Weights of a small GPT-style language model, trained from scratch on English Wikipedia: 4392 steps.
MLP neurons of a small language model. Each row is named by its layer, matrix (up: input weights) and neuron, and shows model dimensions 352-607. Each number is 128 + 32 x the weight over its row's rms, rounded and kept within 0 to 255. Numbers have three digits each.
After each neuron's rows, "fires on" lists the tokens most often at its 100 highest values on Wikipedia text that the model never trained on.

L3.up886:125047144201128114110094156044106127238116133194124107108056095159099068174168102126138127147147105160155138151102151146123151160147172136123056141131127129066179173125108147094063046095172174148181127096180073151138083134134132137153105166093105132081101172132152192090145145146162139119137127220172103105086097170109102158079104085117117078053095097148123173146145128056114077139168128110161076111132143148147092105121181117118154130086167102063151140102078113183110111075132160137157182120114111103140111083142128071162140181146156136131100137182118120085131171147136093159103132137138192143117160118140173189142097134123136179137137157153158163056146184119187203160127151125085141113148091130110180124108073164106098097115083119114126058113126097136130106117108137
fires on: " ==", " ===", "===", "y", "==", "ation"

L3.up589:120107181140086129148069136104118185154156147105150128083154135082206161141143136106149134122127107173147146116181118168075140037078126135102191111175142134087130134120138139157074168097100050077181145130146130180125106045142150106130101124153104153151139181087161165196104100070116144174103139144114114121143134106186137163170180130093156118133101120146099149161145099080115087126109124140105185151122127085058107178137159134145152135157149094125085156128092148192082077158126180142148099119141132116173096124167107139097134130096204138056048184036074141172102102117122139125142089190070146143117125097120122148196133129099126062136113067138185100098139122133064154077170047107161122153181140109126124091148128135124108135123062099170091152098168091142080184148084136
fires on: ")", "ers", "ation", " same", "er", "\""

L3.up2347:144084128151168140174090144123113156167178102099116107098153115157152059078112042106180093121079098200167138154131105114160134163139128128053104112151143146114046153106190175187122150095106104097184110180101115124099139108146157113137082146172118143088149137135140126071100140114110109141089123148118092198140124125155161117158133132063128139092161091115147150163139120176103094115126099129134129105095166169148154081127103109091090112159128118124159056168120109194125105198091109108187107133153099114076094065108126092119139143135149115096126156110108130062166091156165070130172156107092134112117160106151231083182139119106158071172130117142089184125213079123173125124089109102107151090150117143147174122184067168124121118169177094088146120151197137109134106103132151
fires on: " to ", " and", ", ", "–", " and ", "/"

L3.up1227:171123137106089137090097189051094125142115076072191121110157132120133131125152143129146148089144151153141087155133209106167140169178168143133130117176086201174106103125129184172153118138131168078143167104171160131178144089121112122137076144160095176087170167097098119123155127107147150140143115149140117132127116146129122195034130056158093135083097123115081132117139099148105110183122071195139125134150150170126080143126171116098111087092099102111159174113128075161191094148108099132132169145084094080156160142094140098081104099104129163111107138108140137116160177146120132160111128187109172134072123104170203120156122129070173136133070157173189149123069146055118146125117179132129145193164129097123122119145174103157093083096118124079109095094136120102115181086150119
fires on: " | ", ": ", "2", "14", "15", "16"

L3.up1713:124129136099128141162166188090109195117066082102169108141125190123131165092133136127117110103162133133136147132176085119199148082226123201100144124141115169130153107183210145079156168165114069148115101046099162156099190102217081098107157103139124132118111123143119101201101131154163119179123106099118144146111118069141206130115151112138126120109115095114151160104140136129150071195098107125087216092120175106142178151123137179141164123139142152148068075174113127118123109171069111158125141122167109086160131124128164074184170062122135142083097153129142143178132169108155113126149098161145160143127197107134097161154112206146154129104129107135166143142142106111128170124142133062098120095133035112063115088096118113150098083122132084144138107115147099137131108109113103
fires on: "F", " I", "I", ", I", "f", "s"

L3.up1081:076119131201116092059124160117093203111137172141148101120142124155142136136138059101094085119124126141171106127121107093151100110136115133101098123160120173136164139167082132163115119120098108131156181097128097121100188110159099124164057123139114152108114132113119151143156147068172218133126105099147170210146167148134080181210158121117121159136117108129122102087160167057101087149127144168063140218159132106081099135103144138133158127119088130101125209119125159128127163186073159082166180106170110128163087119175192131159127112153172117069116191126178133116203122122143093111092116124135072085068153108132112135143137170154128135100178116143107139143121185113098129144140086117145169161113133132094132135122149083131110135129104188147123075132120084154116062064124077
fires on: ") |", ")", "\"", "),", "'"

L3.up1495:135133163168132143088098133124119157129158182104084115125121139109179154094072113090148100141163146194166145139093101144115172093140108119112093131132115140083128143204198153176120169100107112093240081193171078124055069146175147148134092101161135122111077138132131152151101109117098150169123114177143106131146088137142147137123117085124137104157086080121147189153165175081098100169111104130115079162115180147074134109102137106111152097082116094085119140162097095200106064135139105187182129144147100141138115150129084083115166101142121125071145169133158096133070148074140155102177133121062099108088052105157129110134119139077117067097110092137135135107198126105091136103111115104149159160143092174090164067196153146063094127141125096135103130174168073106151151142114136
fires on: "–", " to ", ")", "s"

L3.up430:076099070111133068132095156121110121124103146087103103136175096132144113120122117088161101163084136120191115116102115108119188130088133137096172135130139153070136092143090164175092099123142139102129107109118169077121136151146101080116154133138161138108049181111115155118196183152144151132101135110119110090103115144095158092146146136114094077153084116182106122111154111182141070130172106187128168111072144119134126098182137095067167086143138136136173157160137186151113115116113127102184077087089090096086201122135126161165083092177153129167150168106061127177115128134150115177130096175127101094111093112119185109165114116160052151084116135157117152138131136153106106136069113160122135106143156137084095084105150104161095108156168181137100105117184083117146050127124128
fires on: "1", "\n\n", " ab", " inter"

L3.up892:163168102169131186178139142180140092075112160156107098140156127125116148147093169123177025133187098153135117107092133124151114089118067113114151092140191168148080142150154114157189209121178167103126133158116170154120094089152114097090079112156141119103084107081157153141155111074096179194141142136165118114129114141123140160087111146138118105172143178077168122099123091170153089142129154087140173118138148147143135123127137166075125121155131121135101117150133199148093127162060139140151132138126119081102118112137127141100198099175083145139141150138097133177035150142126130146146118116098136117140135126157096126126123138166130105118134125159085113094133122092200156134130148133141127152080169155091141079144152083120097127103203070097126152173104047142136129181103121
fires on: " W", ",", " I", " | I", "TF"

L3.up1729:135119100174138162158142122161161102151114116179178114079144223115147132111151178136097123140115113131125136108110108117124186128120108158105104123161095150141125167068202144088134149085186207108164117073179127092125105137106163119130080157164134206103094139159127114127127103095042194143141211114108127168130141175162048157044079065029113102122048115068113148127152131113115174239184157126087149170118163179141115107107123101148129041113152101129108140119159128096165117121077105176117151139100098139059096094136128200151128096090119162113187117130141083108131199138148094129159134129148113071091167128194142067139185161164125062066080171187157125141119198067155096151151146148148160118063174173122175134223180088112215093101147127171097101097116097105070114126192172
fires on: "am", ".", " |  |", " pm", " S.", "|---|---|---|---|---|---|"

L3.up938:083160151133146118157158142115143123096160115131118091112202157091196089150116108105140052158109181098135111129087091082111108078143094143113138101112051142129167074126126136141137115104133096162148096128092203127203147119169164062103110146161117198084074160150105075106169092118118151133130181086124144095111120149126081161105132068121112075200068121090162139147111129146213096160093105147123125126101137219114106131122101150086104123213131040169155099135154167140167122118081134130158149114135094125124115179112111125174078121154121137102151129157150108090088162140158127152158098160094115177165121095156097108166150107080140099141177202143129181123112068113149164130198146100125128091092120168103145147174107182154119103133143115124081077150138141140154147162138146
fires on: " for", ".", " For"

L3.up1621:159112115131132161134050197030067122128058093048178096078112139144120112139090105092173152120120102120147107141064182098173207146086127100096149152125101109113136102162096133142118102129123142079127122121178126216110128131146084152123062138164087174120113116061111165147184124152144137136126083171150137134130161127090170179093155122138124100086112137125164099078133101144139075200178123133123067087111141121117112126101148118116140123108158093115114169102141132151119190189082114183144143174090116070145100157160154107071149074168131142088118160103172065119089150200124150120128083154173126145092190080131126123157109177109106122160121156154157108069166130122117152116117141053107137164123136160094127157144123104161041087144128201104161131122113093095071162155119049
fires on: " | ", "16", "3", "4", "a | "

L3.up2533:157083064146188143180120151062111168182067136146112100132153111171144141115118135072111143106110146113179059121077150113099155142102097140116148144174118179075136115065117102084077136109124107167126184075150160170129174144151176112129056157152093139128131132134112164098182139122122175110138134144135150175155050157090109163088180125113125106137084046152176149101132131122104091195136074105129126091114143123130122133118139081130169118153171099138095120156113155142098174190103107193155154139100112079088143100255130091130134173168129122106130164132151126125153148114111101134095138178108120094091127133226124159176170138070085098141082123134121125122101074106136148162067093130141088136076207213141136104116139237126088067108140108151133085072122117095099123099111183
fires on: " ", "==", " ===", " ==", "===", ") |"

L3.up414:161094119155152085167134136111159185106121129134145100075154110068109165204101155107102124168176123141157097154095136123221164134118086123129128117169180135064155131160111187057177149150161142114075117102133174078121151162132094077150101148107112080115133115153140083124123026122136181089139119105138144082060137125103109179084116119130103126054144100059088108130145173133135168141124143131112195152118182136120146147115080176141090174194128108067130158174134151132114114137093127146127185152123141135117124159105157156157141082129140137111140143129181096116149107149160117126135136145151172108093101135153168150117122103131132093075180155129146190086143205134098137141152089117148106192125113141122089201106139112137140115129142133126149144129172132127155155120120087
fires on: " w", " h", " k", "000", "ew"

L3.up1576:170138177120154048134104129118109128099128122228183118120102145120149092141144133128107149093103110168171135176132108084121145072143104175110109122116096108148139141161209174107107151178143119082149119137126087164129112092057128093140120124128105107098095167151103125121076079134169113148133147147133155160131139127145105140142102107139092129076116117105143132183109162111148098114217127160145154127088126175120114155094131100149154102101135124085182117123070161101150112207096110089187163160133076125147134121151066127169106148131138133107106122126158125137127121135121135069148094062172136145124176078158123109162167155114101090116134130158156117181170137181110169124081152157161150168171147158133176109122128090130159143125088142179118125186090083187087088151120095
fires on: " |", "\n", ",", " to", "),"

L3.up328:131132090195115108104123125088114091125124159153166132075090201123159142127119098078109078176115137128168094108117135110150133119133148159100175130098167174166114125156194177146099158096097162138203135127139107088067170106131164055144029109117166187114059174127150107179110107096139165127096150083136092136119147171089089127076145111121138146110089142149188094078137140109143102163137119138136139191157165143118119134154176066125079152135162073149109123090149200157162137151087133127164154091081099104106108116110159092163073133165143095116104215132146096135161138147153149134130137107141104089109118105190134096157155126127162152190103146169112172096113128144163127125153121122159150176100171163106142165140094116155114061104180155147127050087133074105124089190149121
fires on: ".", ") |", "|  |", " for", "v"

L3.up467:093093142105184170149178183124119156133072120165109102111178097102160168050187150113097157106179204139148142126138138104119182061139114139165039155169163133086127130146097120158137107135155186131143177094193026138108098102167078107136143102167121133084056255137120131176161189127120143112152166147121143106095082148118104093147145083110173089130125124092146149133167117126201125170106178118101131120147156124138127123113141116131148092103141121106122151114113095168100179157110138146160100126098104112145126125176151180160119111138199126055135163106146107149129122093153153129199156161080131130099101087137133122131220176113138135107059129147135143089110111068110182128151136156181131097151129175066130088098162088120153110120095134164134127138148064108147144092119156
fires on: "C", "ec", "–", "ast", "est"

L3.up2249:084137110119149134101140183137144141157073114133139104082134142176113142143054104146171107155091167159140065155086120098117085121105128144115171087136124155145131140154116093103107145117111145139160100111163131108186118081129129141045143105176128130122099115098166108162147089130104185197099131150126108188084119154125080123091145107127148086094115077135171109112145123105202153122128112144095124129103104130082097109101138101087155107123089135162137132133117183125136132195073201161146101160190074118129170154137082098132114101173150125124093151105129093146089092137144197112135117163155156110074129097201088100136103127190132162135173116139166151116058147141123138152080213145046123098141133154140127103122138142136146142130196096152117107152109151121060161103146108
fires on: "),", " | V", ", V", ", ", " |", "man ("

L3.up2992:082181082116121125164166201127064110116105128150144108141168136148125103156117124129137093115144103197126111181160141072153149108054190148122140103164148161124156162170160114108180208165130156233147138099173135162163096067113127093128121151121082131116050151112121104159113140121121137119131197184163133208073163153129109141085128117178128065118108050087149109142179163121144104161141111143092119101125184107090130115089153104182143136083135161124162171109094122097181115180049093091170104130094083133123140104111128082131146116108171138070106156156153105147138160102126139101115139092120103094113141121151172089085157133196126121147137132133138127088148082144094136147093181126121160131109153151118148127129158142128113077095111137094144062151123119202110113106129129
fires on: " |", "),", " as", "a,"

L3.up623:023123086075105141153105175105122113127078129144067095078142146127185119071097157105191127135121105142118138094141157122149116136103102158076115063144113130163155179077136110124130101113167119175199084094159108143074121143079124108163093107090130124113110085148133107125162125099136112130140165110124145126109159139062162119137109156104077138135134115109168179082131130107089173178121109115196112145143134134143118110106161091113176070130102137134136195218088072132127166204061170165129147167082153106137147144147205159120115187160096175086105192157062079130151139144182122109108144152074119079092112120098166132137096091133127115164198078133093133115097139071153163101108125127130098087100108228106117158140063157150109102115121176141147133089178108107158107130155149
fires on: " F", " Division "

L3.up830:116150143158156109139061116166128131171103168183093110100154142143150079115164168088149152168130079095144133155116088130079158119138140110103163123150104132101158165131133126146109065128173152088173112148108073128125078027159114134112118164080152204112125150193123126181126114162164132125121205135123115175105126113122095141082144108092147092149104102104082180120145140170080111179090173165165095153174132121113091121082120105135132133153085104076143060152123121144100118120089117194124147168127103159057137103083100136133159140079205136066136127163189146116116113131153151061132185122143137126145070110130123099164111119150105104173093124135124158076076150070152144150154131126126157073151137102120158128136117095101151155101080136065122100185185098064091093093131153
fires on: "andidate | Votes |", "|---|---|---|---|---|---|", ".", " same", " | Qualification", " |"

L3.up850:083095150119132131074111163123118176111109138153166111077078100102139131132091139131115147085156076190189064129152127086203123169075153151156133173198157107066125090095052086089105186122085141172136133112132123136142123131126087136129134126164167108147159184146090083137190122078097130159154132043144110078123124105148070115128151108079097126127074083079091134159151111151135085172100134152116088108071174117149138126147191163121144170129112062148150101141137132156152133120103145136146145117148076103162122081168094117112102102168136129104171090154151141081077091177163138108091122134130226167135185119127185091101095148126123122131181092178160151118107157127177148097117129100107177133151190126101167146109153148127111079064146081135176135085118161116148140163108187
fires on: " which", " that", " ", " | Challeng", ", which", " only"